config.yaml
d_mlp: 1024
norm_eps: 1e-05
optimizer: "muon_variant"
MLP neurons of a small language model. Each row is named by its layer, matrix (up: input weights) and neuron, and shows model dimensions 16-207. Each number is 128 + 24 x the weight over its row's rms, rounded and kept within 0 to 255. Numbers have three digits each.
After each neuron's rows, "fires after" lists the tokens most often just before its 100 highest values on Wikipedia text that the model never trained on.

L5.up351:150088144136109096128105150098159126157140135138100135130119149090105134156087112153133117130126130148095110119160133076126123156137127120178142110150173151137088144139134088131147109121081139148106143115107157086093142140127170115122145122152164107121149113125149125165142097142109109145103141162103105128118144123093122109088170190147112122095125090134111127082125126144157146138117121121158118142101133153121113141128137081128087141105123163128179133137113143120140104137155175170165120100103125118108123071126128167130101089176144098163095138143138128162165100096112115081
fires after: " 19", " in", " (19"

L3.up727:099108162098159201076118111131151115116171145147171147127136104126140122098163138088104159149146139169089089147151123159099093168112132113151159139120117149118131125113116129160115121108085136114127143109130115143102124128115124088115140150131111127086120135103109148074108078161110113142132147113105137097112115120136090135180137125128128168096146154124126106129151134125159133146162149154118128148143139127158129130147118131122103139131145142100155133134181101131139134114120065143160077109147073102132154145146110087076137081116146134186143139115160169147180097151107116142
fires after: "le", " one", "ong", "I"

L5.up666:140081142132152137104141129136126150163124123134137170130159151126134080131156117147146154117143114117081171115155114150152156129055148113115122124112122118140133143113161123053169109140132154135163132174116118163118140130139092113083157115168167122123092137168144132144091160079125133163102106146102122129143124095098128112111154101137122115164132142136113113157125128110150151139112086116138139142105128108134181111186122060163154124141106128102116148116120116090123110154144117102111111163111144132106099119103152119106128162121132155106101099130114105108098100153164159117
fires after: "ri", "re", "wi", "hi", "gre", " "

L3.up552:135124155138169117123154149135104098126097098157105114063112127147177120154162104113107116104100120150142136090115099121136110127141109108134106140141125127136167125159134111176160090111134120121097130127123143111092123117155140082118111162152156144147115171148079129122158125142114157108119111172154150115107126124127092136090122156122148127148123140138111123150051096176101103151083158142112160129168129155126112117119130113150156126156119111055091110107133105093107164136174116096122173106151088130113139113151133202148131099068141117118140104120100148149158139134142096150
fires after: " in", " In", " De", "de", " at"

L3.up584:148156150120128138104130084140095154120173115134158145144143115157117120144093099131126145128135132110170130128116146160126140130114128126125099147125119174153124093107103132156199134124120122136111116111173128127138149106108148121123115157121168111133119128129142173076117145134168125140071172109122139074127164136141134087138182152172128098144185135125134128108145116117127120113120122146114167078132147131148166124148137112130127155117095136125148088139145100092138153127142116112102114147095113141154137118178068141126077174126104117090102127088106111132153128142145116106
fires after: " A", " I", " U", " Di", " D"

L2.up518:125159127125116116150083120124113139114120170140095079106148103162157129154152136177138132120126099138148158126141117155138138100121120092105133099093133151154119128139128123137168151148099117130140125102122131138133172115147116149143071181104136090098131127123143124097148172125105179111116114104141095172091139174107172106072098149147135131146147135138137155085133139073143093141150159116105143094125115110153106073089113098120117105147145121115121105114153090119138136148112148154152108158136135094147124152157123170126142129103126136125116091166161128133130112166108110094
fires after: " Do", " Lo", " lo", " Ha", "d", " Ro"

L2.up190:112124106138129149143102162107099169138093101077103153137118139194141095089146133156116093111112136124073128126115155142146116110134064117135122127154147137156121135137155154153151138168156153133145106141118103127086136090115097107150159126105127142135134176130143095131118126156080161141154128165143157133089125104128142170148128129130097115138125131110167133122093077112160167178116158124102144105121122134126116172098121100121116127082105123127129128135127181125149122126114130123141087107120121133125099144142089157125081121145108114139138125109117158114124098111087120145
fires after: "n", " N", "con", "pi", "on", " pa"

L12.up675:113121111074104133113118147103131147152157113184115100159175101132160139157183145126134139157124118176105119089152159107087094195125181128144143155143117113145165124128148182129142149066116161099117120104116103102162138116131095110082141110110152134133128092134136158120150090116101146104132134150105107134078147156110162148109124140098126097138154151121079148120133152090103096141141114126129122148119125162148149134108144163129112127165117144121108149124127112099126112141169166121147126161077156160173111100103146092115110146119125135126120126119096147148096123151135101121
fires after: " ", "-", " to", "ed"

L2.up346:186124141129136129128104142145109146098101147139136085128117124113094148118140137106113114123111096163160131149128147120111123090145088108147093118115155079134104094159107138177082142160140054147179149094103135114138108113120122135198145129146151124122092160113099135115156091140113118116123114118150143141150134092131139118099087110143151129155131161125119098114147099147144127143094092164107125122114116101165136114100140094145133104126109113131102138146174137131159133153140158096144132129111119091114156200118158134119153140126140123136126104113144146110152142154141104154
fires after: "\n", " I", "te", "e", " Te", " re"

L6.up580:161123123139112089118116096116113149159130169140157096187104117109140076153137131142136125142121118058088103108122108071159143112133122172169073056145141179168113121108120105153143081117121148147077104106164136116159092129102118130126155109115154141125115136134130110127126091115125152126132128115118120089152148152145129095116141109114133146104149114142133114129107139125137096150138122136165130083096113167120156143127102093083133106132144168121152124148146123135111089110152097134123113117175092105126118127122142167103100174144139116111121138101136126177177120162099131138
fires after: " |", "---|---|---|---|", " ", " 19"

L2.up398:097118108109126138148161137103143092087106118142160142170117128146136121129173167141106145152106112107105145108134158136128097126121061159165052133140130198125102117146105148095108120116133157104156099140169154091114141131112091173123205096119147092145152129148125117152129120157078152149153114154147150149087149118084119200153132120124159119165073121141134110148080138117135115147146101126081088132161135119134152089141149125153123091117172150180123156188100157129095113134092148103146101115082137104105084123122133128106136129107120130120154133138128127132112155125138141128
fires after: "n", "on", " g", "/", "g"

L3.up754:131117126112127136141132125133117113092104130132100162132069120163139126143087124134123159145140122135120109135118112111131148166163066146131116110198171176122116121144129061166126106113087137098060131147160123094142112114114127134096132118117144128116162116151091144102137133162135119151118127112096121130171102090132152140119125197113129118139151107122163142126109151136084136152089142157079104108115163172129106133092164122137065174137120133146160138139160144135165133138158133170143128115147105125117148128161140156133134137162137143103149158087143113145120112129147137132
fires after: " 19", "20", " (19", "s"

L3.up448:097154115103154126134088128109100109176097124145164124095160107127134164151160122125112163143139144126150150130091116175158074078169153099116124160135104132141168165162106139102130127116091160091158087128099137153145113114156114125075161122129118122143127153119166102073155113128090130135072103140111135146103117128118147130143108141157154096139098117111076152120132114159138168124091146097124139113110159147131079117136129127173144137087135109161112116080126137110163171136144113111118172151153077140148134148096152172113138158137133110148171157100129111117142093142129102140
fires after: "i", "d", "in", "al", "o", "li"

L2.up1001:148128121154160168092101104138163107135135112124124142154131155131144172162081153125115142130080083143102155127116136138117134164123179101122143113135118120143108153141132105115152143129170130132138153129162141089099121131142130142200110131150138093118071087104152129147137120164114121134219139136088111106134137095139171125111116140076103143133106131077141129124104152084153124131119133139111137148107129126134134156116123140143135150139127100122147142161163107138159115124140149144177044143136155134128164143120139129165157146095126126112127138150121133138109093155130116134
fires after: " re", "re", "le", " Re", "f", " "

L3.up340:121140106084147133139149125128112099171085125178130119165098135171145136144167128144110095123118137131132112170151105096141144134147114116089108147191086127155143106129101122135123119110123174109113101159134127138112141118135098128118117124103117131145136084096163122143125151185102131131116179131089125141137137086130118101105095182116105122163130099127109145111118122131126134182123153123114119136119120136195156114149125161138124174147103098138129128142126102125176146103100101137150120152077097130143114184129132147090133106100118094194134130078124080100128120143134106141
fires after: "o", " p", " Ho", " h", "n", " so"

L4.up525:120125144148123110157153121135126107140121132157142204161109160064132108121193133157134144087151168096131166133136118151152147099150113136098094134145119127117132130098119117127150136177115170098129125146122101144093126144072159129113133147123140120129115116129109134124148132158115140181105134084120103118096150168106103124107179133103124120144161147158126173105085130082141141145143145133153132110092136121158132130112109177109132109143088125128134095125149155113115114167113112105126103132098112147117150124155161129150126140143106132112150131178183112103106109156084151165
fires after: "\n"

L3.up334:123090155142133164168131127149164137082168108140172150212152135125119119151103113105139173150148139138128149069117141097095129151128118124138101151130140103140073174143094133116139154142112070120136114094135109154141140078147126110141131155104145110113109097124126130154126167124104141115195148113123107137114140134102172143132121151178127108144096101126112120158088129131118147119170102162120122122131143118152139103115139115170130113121121100125110156144129129100120099148107129129109102126117163167128135153135133138147109123136071139105141121126133115152109095125085118143
fires after: " B", " Or", "re", "f", " Ba", " b"

L6.up124:100127128121131122170149164167125140130097125109120113120105121157113121120170107142091092152161145167152143150133148131110170134154146132114105138160109112065168143130158123121155093130073106137127150141140121137174151085169100122135099086121161154124111148092128113126126158079144151145152120147131114103136174110147102097117136149112113128144113154089091124120088209139127140105120141105105118100156161126134123112154135125121121135170108144135161119067110161129108145139150135127120144149114133085129099100128105113089142125144104135102149120158145153098101098132160132120
fires after: "-", " |", " co", "s"

L3.up989:122119141096145170132138136113134089114153135119102131125157116121115114131107177118091098091131128142110129142175073151116124110112104066114101156151137170123126101104131150136131136139111118137133133148159107107123105163083120134093123110089122109141084132149163136117119097148113146133127096133088089140132132149160139135103133164141130097148128122149163116115131118134138143103193145133158129160175174122104120109174161128124111157158154158127113170151156130108097148144125096111130074142139110136132122188096140087074158095183134128159128140110137106145174130089121111141
fires after: " one", "le", " North", " Col", " north"

L2.up570:142136103122126137167095100125131068131114108148096088110137104152147133121149134140109132127108130149138130169100128192155116152108149109129137115137097161141151128124097141151112125129146157130133137126142164156116140115068097115136072123108109164089138135150129142157145153152148076133133151120106128104136116103108135129126122119124108091154099129110122105103115143131118129140136139148121080179166110156121057111140087162144130170147136148133110085132118136105166092096126097133119154135176135113106122164112118110087165103138130130081104158114104108099168128127150101122
fires after: "o", " so", " No", " So", "y", " not"

L5.up437:066163183153115166105147153151137118102106157153133139116138166135113141127147140128104106149155152168124105093119129141160127165133095153109131155120120146135087070114169101111159124106077144153161123121124136089106118117100104113103086100127137171121125115152131158078129096141131121163130114129107134109142169159113113147132105109116165168144120118097131121136138151139128132111079164135166086116137125116095149144147141091152091152184111099105071154105112162111124140138069156087126143121126142163123139079152111130087138096159101125116144154129135179085121142121170142126
fires after: " |", "-", "ing", "en", "or"

L4.up372:112130132144152144122134156142126123126101076132168127126104212127130099125128112158150121106137150186137139131095097124123134128099105130109108151072125066129140189139112106100192133149114134138110113165137108156084096152114180121145079099080139170086173071149148120147100135169104155108126100072104125139094116194110116125130152123146113131169145129116121126093157132137149110157135138137130128147175139106109127080132125127116158125176130130154152088138156118101110132160124109150139128119115131161181150129110153126105107118112102141089124101140122108100127171145134132121
fires after: "\n"

L2.up972:125144151115121155165124134151146115136126100072125081132192118146099135110102160129138146138118144108105095128117136162116163085115160185116132111104126133165162124148115141139141081090133135162179173117082085149125134115142131121136111094144143113139142126158107083111141107109118093132143160089107155145127143113118154141110129139104132097105170120135169142118091118110183151130176147102112164132105114113153099134119097139137108139134113157083103099112167148136094122155151109133095103152117123130156154117131135104155112113137142103124089139168126143074139098133106089170
fires after: "li", "re", "ho", " live"

L4.up936:100099126153134121151149131117144142112102133107136112145104128128124150110090099108132131111108139151113109139132065143123117134136157153112162160123113134122125137178123071113169124132090144177131139105154112176118125147146148157157135105064158136143142089122139147095075109139090152103113117116097147124086156151109145110144189125119146131121115108107145103099144138119093139139125141163142139121124145145130182132176151122061152167132144106117159108123166129152112107163073119135102113126144159185140121145113171134118099131124137141170113116164128124078101144133102146125
fires after: ".", "\n"

L2.up124:093185125121148120146102116074121163152142121102128135175114133130099122153136129150103147143124120121139140120082101164166105134131120077139105165121100120157105129170088100128124113130116127164117177109133159082146127102114145098153156104145089137136129109109078101103139113141145133126161188138149132155101141126130120152163108127146154111152084062110097135123150167107108191141114166114082137129121107105096092130099145155121086145112163131114131151131153131142140142183130139128133133128144072149136110116119118113123125123115104120136162167139150107156100107122097124112
fires after: "d", " At", "ar", "n", "al"

L2.up420:113107154125122092135122130127152145099134134137171137135104101126119100166155099104168151092127142163117154137085113142142100107107156118129101139135168093138169151146118116089083145137136128140147116152119110110154095096133120151102131108146114119132161129143154107113119087112160161167130120097120181127125114138111157117110172136126123130122161123100110146123189130111100099129150075161129141123139147124126107125183104104103157123080156143119134092144135124155114069123100116130124113102123104194157137170103190161146131146112112123103108105107117122100116075163153160112
fires after: "\n", ")", " Party", "."

L2.up20:110102163100145130115094126167120133166126105128098124147108103167148130131191150153154071114120120123118091109110125123091141149121122126110107132153122147152135124123138164139128147113157126124141104129122134094136173145141107108112155115180180116154090114118124154089116113133137148115160082127170121134112144111143149149077076134103138109085128207142109134155094132141141124113111111118116132135130106118150123094125112116092132149085121132080135123121107117108162144151143188112117131157117165153131101114105107087123150106132187139115115146132166139095158098097139092150
fires after: " ", "-", " (", " dis", " co", " Re"

L10.up252:155123114124111101058087126128096113126106102139106160168129121117111154156125141113121110125090133136095129147113128131110090130166166068126114156163140120127176155120096131131131173099115137093141128114139125155140135123123079113132148120101126141112129133165114109132135097114125128120090123122140157124136167103133150130144141090113103126150129125136134109160106132160164106196141139117173135146128126165144175122137061130154107167132117186134140175143125160130089121128146155116119138159123142132148089138140182109108099073150120137086119136128112140130099115166173129148
fires after: " ", "-", " and"